config = dict(
    n_kv_head=12,
    norm_place='peri',
    beta1=0.9,
)
MLP neurons of a small language model. Each row is named by its layer, matrix (gate and up: input weights) and neuron, and shows model dimensions 176-431. Each number is 500 + 50 x the weight over its row's rms, rounded and kept within 0 to 999. Numbers have three digits each. A neuron's up and down rows have the sign that makes its largest values positive.
After each neuron's rows, "fires on" lists the tokens most often at its 100 highest values on Wikipedia text that the model never trained on. A number after a token or word is its count.

L4.gate1461:507482450458459437642486465487609475501435604492528587460551509555511496533485527425515535480516428462445493505487510429561521457515438509583474588450438427445433506586523518532470454470471430564542474400527489380423529522587517474482535525421461451472524478522470456458333463519469522459491479467483578467525506390454457442567521528415469536510559479467489607508495492501496399533547545465482470477441555405515384501514498583473544600475482479545527564548407529530512454584453478366493468440532530506534410495473447416565552461512580476511538470589499449484488422465422522488590446493537508520525489557444436537484599513526464516508449503508506477560542569466475547498510617458503581578501452552401553609529477541427509526509544443503476493552425421523484538536519432
L4.up1461:544506616424509463463468534553548514484486496433507513417491480487414519495527572487526420464554491411483531526491459438531473428533476613601453475535509462457471548445500544511515513504495516506512440543605552510520463520505473448524593599476522512415524534535547636516500583475465571497498575436519449489487521483527604473469569498498539532423492522533465497508487485497529463494647540416435532473460461409424458500570558580528500515492554487522509493538529439456530547597532452493561604508552488488582575527562534465450612513481570488595478519599520529504529497507476451457532448606481530558511468505479476469598517525573437517438596421492540513445461457490488426550491517461467505455521489468527450450505586466514527498537450564511487470592479509480573398445574501
fires on: " Al" 20, "9" 9, "Al" 6, " del" 5, "8" 5, " can" 5

L4.gate432:425554423512487589478490553464514382530555463527499491431481467513454551544496524498498425472443483513482447529489527520450474398571466420488518445420510480538469489494525440528490571451480562475562497515512391475466523476496564431452393554423544448513460498525450452438546507498473486449599521391577449438459530503471515451474479519487527481518446515502510501537524553426513535550536471443455536480543502524510497511450515549471473463501498465558486571507495439507546452545467503496513482527483472530496456427443518414568502491520514561494510541499548416538576499556408474517537505578553494603514424573489531475466436488479513543519470458500544526420604564451562521477402420607526532580547448584559598457509590441513458606544512540523489555436587467494497502511467426
L4.up432:458524531484487516484512521590415546587577546547408575508474538510503549543469549630544434468495469500557489560443580516498617466469532422490546557492450456435548423541464529554476528529510480505574453467432504445580532556542466535470487507481479469454490522513478415509532542494533415476498595494494485516544503489414496513502525499564513493565497513456409534482590508543479521506506531441471561434386602458397488513528460565514487488584572429606475528595468561427490514478428568401391517490409555544461524413410502492393419486467489507499489519489486523551525452464456370593483524571562435495413573585494498476581462512505451488443479452489477505556584499418527461483529541463490448545526564515488443504515601515548487482486458533616464493458532530490494474501625510
fires on: "0" 30, " c" 13, " career" 8, " Al" 7, "\n" 5

L4.gate590:584572551472453372533505501415506464501535570543473476458524525462508437500509523503553489474544475548524564581509529530418618497583458522496463510461526566536503548486476466410434485493624483478557489486522472514508528485444436579459490427574445449519454473463483500527517519522450530441566535471425460494430461357568548487458601530487516619459569446590458446507549467418514457506428484542422542607457497470453483530404490478540482511514522495464482567495480535479468558459525530469544564517569504525576488575457525430486596481482470551545500424471478458447479510533411470450527496526485524551497501455530526464424578468572442490491498622503526433474439450497531427515476493459422485546566487580592472530582507461605501476537511535484508444510491452520562578516434459
L4.up590:607443529482583540444441486481480414425484525552453536517490473492446523586421416525473506545543586389554485443408495531537443536530599553414496459498443471551548519513456533503437426474531555433557387488528505509427511518434458520546603509426579551563459511537581538543444561449423504423528475529468609519502477515510502416526501568580563509509478509531490476457549447532503463529612510510503544448458484387502470493574459561465424521555478450441521484559533463481525478479468515480476602537490461527523456497428474546448476558431504543477565518494541544542486532543523482522487581510493520479500497542336481407467501485564560540513528444470492445503460509392504435531565496523525417538544500629576389542422430401446460541576403573499417428557580453499534513523447547
fires on: "9" 86, "'" 5

L4.gate177:459543516406553469447485428479542519445456500621522510430412514475483503481472516562587504481523558497508584554490474475500487585438531471589567527460437552543471466422505581534465489399468451461569587502525446592540585453445398442575511437531496487492443459487542544552467488496489523464504470534468472512523515439606558549473553631526558586428551449485439544491541399403553444536498490622498527469452467497385504483517473471502485522492505562587573486493561573522540494453613497445405509561393536548515485509508489388504493483520565539533501421506532534488485422566483448602363524494549465561494504456498587508495533546507433531529442511510478452563514592472487401466434401544456502644587442498511443449586542445502374473510552574524596505521456473440489519611469496
L4.up177:478501483531489468444498426468454531457560472532584457522607442553525504482613460511507520491475536440547578633492531540506485578514533437524373505472537636554495482565531495475461477517517417558548635560529451606483547470532464536528518547480600437510433489521520494557469538467462545473452400510385527540470495529417458526461548405435560530440548523561500524529524439469520353506485479478464513458491580541426501428502552429478482499375567558592507479587493469490456497559498495538535499466436543465465535565506561526495519462483543553464552475481481551414385466502492464532519612535412500547526503489484457619473445543617511514598526538499495463466506437456586479468442409488494513587467559529446494461518487462537501479454590602415492537462555436503458562457542522
fires on: " c" 32, " pop" 5, "]}" 5, "op" 4, " sac" 4, " Sup" 4

L4.gate1236:461431476506508534492489495492489446519429425530513472475504516517472495488521515526492548403509572451481572535509557585453533457462565445556487531464512461500554549471611566533557460515494480528479554439505557422508530422447553451528489565387544447500514507489515460483513420533440488475450464446507441517512466457502463475594454489539517421583537412533555497587565488364505586446487575524564502476518539513477427512484560556448532523417495511425525595486501517561419509581456465533495433464524517555505461528533482489542566591599425535577570516599519483521569596504523462545497541547586525572462652418500474516481483480532506459602433492564509534541561602549496434578452608584469411513572478594505536467544548507553550518439589583528575419429406444527499521469502519
L4.up1236:598476438545478486537456525570463536480528507545529491523479450496550396522437510408459523489536510470445453540471422490533552578491528412527464484433489506549439525518467561442516430469440520469591424475488511385575543594451458419440472513471441497395471550458435559450503533362506451516547413567449546527461470567466517486531442506431443483447438496477515470532435533401477491464450439528504538527532442453539519457576488518425544483484459567484385461476459483527614508518526549479447483513572486519433566516538559439494490464565477470503498582434473606460469472505453483609505435499490485487506540537472543485518551511431486617609588463518571489530432458508515523512467425461498488496530508480507522485518556474515423532478443559439547514512525526437616539481602557
fires on: " \"" 67, " J" 7, "\"" 6, " '" 5, " ‘" 5

L4.gate126:376493598465539544512485541482459470538474396583395486491546572556512578439488466453566491463589506545435476570529524431559587532449401459574501460481369499534396527515480523582539362501444572624584554580509505528529490466509515529458501512512467392478530529360537484397495627450452449518542555499541435573540438477505533353468536562466602463533576525491539382479474449551580491475484438569536534493501506511494492474557570535524542593519463518563453448497488536493556521522530507514467467519477457515527478528465523442540493512487563521576442461526492433521467502450422453492501473485464515502507466503615493555453468558537488544517547592466525448467557549503589493387543466473505523515472449492540465400529538544449498415459502539453519451544465472460518512541526465
L4.up126:509447496470533409467545523436534497583507535479415446436455490503563426481523605461511407550607539464543569617558588449451582399475481508406545524426437486593536455553523491467569528554542446569547448500529543495507558569532419550536422468573446574404400524488511511518500611415507433467487459525396531554543518512516596490465552470531500496591403380515435483479480450505497422508479461489447581504581518504518512454485451526474575463549512502430482488580481443453433530485454447420535499483468487475493546518454458507408454606489538462458415417471549428636479486559501456543539497546571460526532458522603487479476470482493413577472433549531479419459467453502529543511558465527585480446408510472427522567572505518505591425513468544540483502554541541525548580497519351
fires on: " c" 63, " C" 33

L4.gate564:529454529533409401546470497548461467525402488462465418437526416522500503460470466406585508483495503548549527482467608519454539573528527520536522577424471555521474562499411571459522509495484479489543480470453443463439479428508521440513536475448485427504505527486440580522555530595531440533493524524458536542502483510585487544553457476469607408521455432540447467475528501422546491500563624370480581484413436559587514619453523497546541524538492515491395494463514457438560551510595568562535524481465486457471543431427453493532544546503545620465509532482490536541505472521483509445507457439477455520437553492528442389535427533533593474571523464399515493531453535564498526521436499600490443534416500508496511586552480512591558443439417431505513448496513418459509584544606474
L4.up564:559502586585479476499525517518499531523493447529513533468474481474546556460584610414593538496408482522577574462432496463520458476454530472554506545493467477532479538511417510484593498484444483471602557450518407478569544557541533542494534506562506345506513503413542485564585540528455478561582506509546534443367624537433569534508496523526548497468534495517438553587414586345410581549516443442504529467471456492428573515492574525496580422556399531498523451507491493575522576529468581528445490568451515601505565499480541525494621413490432505464499529457498533492461411548471551571447481503470533567478578468503526503407481494523530483471507487446536532563427454500418482509464432553534507585482476511548441585596543429520513487486556521464467428474521558504501616496546526
fires on: " (" 56, " \"" 18, " (\"" 9, " [" 6, " “" 4, " ‘" 4

L4.gate243:511620582452457477553501516537570508468470467430584581544489529491486466525497467484446511502444534510491524527377480592473565519570512515461516528567411597576404495555476499546477441476462517561530460460538429479487527417521425498473502516506533497543557493503537567598476484471587420504514491526568414525547490514555461549479480518468491438515507543455524529559548424467557476543476510496568451459466513479552541506503463394607536566626486410585459385510579482430482589482474495450502475394419626491513497466477458446471552608540501578466547497525469515482463501454473489435457564549488556503506543400432525581447457533487436525559482487531521448539463544398442543533515521498468555486527472548587592622594504423469538530612589595533486437503486431566478536483556389
L4.up243:451516458537525499548436490540542463394428427569542512568515543554454421428459441515413460505536433550537503374533439544508551487434493424537542458489488464434464532472500394487468468515441481538457554481546508446494506584445508497501559426470509449504439424503439433428515453593456507571503536539452429465434567567495546444420502489548548528447456459483504463477432550546468480508496477458533407416473511531553473584555477529450502535533512392491482527588486561494435462574471543520497431531637472506567472556475402496465497472531560486511513502514545482441477526485487483510605505563420466432530521414477490529506514464523489422547552471424541531462494509458353522513404437495529482505413538474525492478554502429467539389454462445518439500609525501466516454513548438
fires on: " most" 21, " more" 17, " Ill" 4, "al" 4, "o" 4

L4.gate869:509544513517469473492631493466466489544518493524446509540461612551553507580434539475480504452548370501547524476557625457496534523418461470502542463470498447495560517496479430512557425537491516510556564557415425556556493437469459448569497584563458375521443422394486505494433509440612532460511559460484484510453574394552532483548483613483522429557551419532501494455488517354370547525447590536496512539549470524492538463477562528544458542529493534520471614442585528562455511517564427406443540440522498495587519542449552486517475417506507503522468477503419428514535500519525412524563429579450483531587551478459491508405479450404362499576560559478457456480479490521452504437539525449497579516553444463487529482561526578445567497509407533527589538537504434421510509444460437
L4.up869:582517522497560561527457439489532483510559423472483543553471434536472527513500524378585561578541516601585485526494548439574492507563483516418472568500520557491506498398537460565498590524521441393487505538441542526525523512417538483570471426482422496571591466508408426492544414451482433559517515511555511498523562518608449539376529491535504490556402549465511502580536427469497461564471511498463507529442517421487560526531516511549510408438468491380512440436514545533479390547452484467446409556484603487445459536515512567554482531481475520458513438601454551545430512560418480591513452536605522495565573520555472531554499475520516615465422433404539546474520452438458484468510471466528498446552469586415551481582408484451502526469484529534522515487541581592533492526403616
fires on: " " 50, "'" 11, "7" 6, "8" 5, " County" 4

L4.gate824:577461511591507502541535573478472547480503435539500517532539489373471460515576501506448437466523578571521600535527381579529517589551513410476563506552513460527538483596437537471399532442462463516601614476475431540584535448437494518502575452607553523572486599539535523560520523530553556521544514454492490429532479406512536429479476502537572553492564513437491406573491487518468489461366510515561463462554494529419489428480485491460527468451468535517478540559490458543507462436486438441555543503448402462478496417535545416520452506531445510488482512549517434551539408537464526525547461537500411493524474466451544491463456428425580466483461497484516566521510536471618442519551487327458460493542526500483550476542541460480486454427505447617406518572505514470575562499512531
L4.up824:509510455520516490501540471498563517459478467546541546532515488474555551518528481542433427540520506622533576569445522564585505453509526434529496492550420460507460501472569474473467510471499466539463530467524442469493581511401459595543507527520515539580389501493541493450453551518485587377444409521476494532587531551485471514535549461504445589624563488474503519529418551446519432570461538506511555418536529426407435506430456468469515494484471462549485526506475479547504380461429443454566405498510423565507418533521529487528555555460425516475499514559538515511504416444509556493448481470577508475417481561423558557558445521565502503458370558516523418463490515553448406474501531431478397508410510549446568532490631497391512503495521509561564498425471497409379494471550545
fires on: " Z" 51, " his" 15, "Z" 12, " " 5

L4.gate845:473494512391476499517555436522519493463478540455522425481467511520458527440565450426502558457448545563488544538470540532489587512518529493555504526491434556497498596630477530521460556429380485504494580567590444403481452445401536587422443494444559557421521521555555476453489452566515444513560536519503474557583534525517529532486590498458522482486454405416485492550448573522603456454511536475464532540537550591494430535535401440553532501646545493488431529526583548511382510501504462532484465521564530464507417499474453374422485485495526494456594587569534540419432467530454550497461594439515507486453479357430601481468554547497438565482456549538521453493444370619446512495445538443435594532527624445526575526533465539471508452559456508498497484498529482450400567502543476
L4.up845:372504525486476425481563517429445492605464425529543492508515476474653454475527452500503455473582586442477480512512487499428551418501484582475485477515532463520462540431575509522445426439528508519614455549557477506473445495439434506607448373578546455519570560513592536502593441618522553459520528493366561554445471464491509517465441458595453473499423547430517530525509556543500524568464516518513540396549592536522490494518441505513533483464498525502514490490440592530544519594500545471460541509507551533530593522428487414450600481534516527478622554545499503546467452474383442583528526439460504488607641459470474514455426484484400550442461414497500523443548430489447535595443516531497551459511454507548382574469589482603504460404527507521493470545487493496455518499454542
fires on: " more" 29, " most" 14, " More" 6, " des" 6

L4.gate1055:502555533530500484479528521482559511575531608470483502541442554542557426569466517472472493445488544527447593503478515418496533482501493434493520608503500491498530455535526578520498565519496455504538588644506490510477459436598531567490597552510557457491448475472474453553543421533469452469414502503487567500410531545510483500542584541567501560561504492494478523508577556369492432492434488514475494442428492429488469547456499467560549603515546530492396469418568459504428494453517580434491544611520528463478430550453547552469394535497570479471384503488562482475490474636483510414475509384528425454503462479554570424504489476468485487445469530610443493482500391460568458352467476461501493532506577482480547501538531395517513531476474499478473493525506456495477600513579490
L4.up1055:445463465587508442444437437582501576534474555511438478396545541563512556534467473398528511419498501525497511519541494422517477497535537527513621478540451577508468437630483601620504540454529526495388530507560553568485526538530523588540437449446493585568530469505518578520415442532574491518478502492498528495508590483403395484491526469483415520467479590562383475493482545558529438565534444576508509519430424445494511519455467579462424433422511491451458455467497590390450577447452473462554553570516546509508405499399400504469491409417484519560476480555533544421535448562566421499502470534568495576520539532454397481480486490454502543460477499543479495465501481470544543584561542558497437509530523452460567544464486501494509411562519502532523505480453507556583512516525533
fires on: " man" 17, " Man" 16, " fin" 8, " ap" 6, "un" 4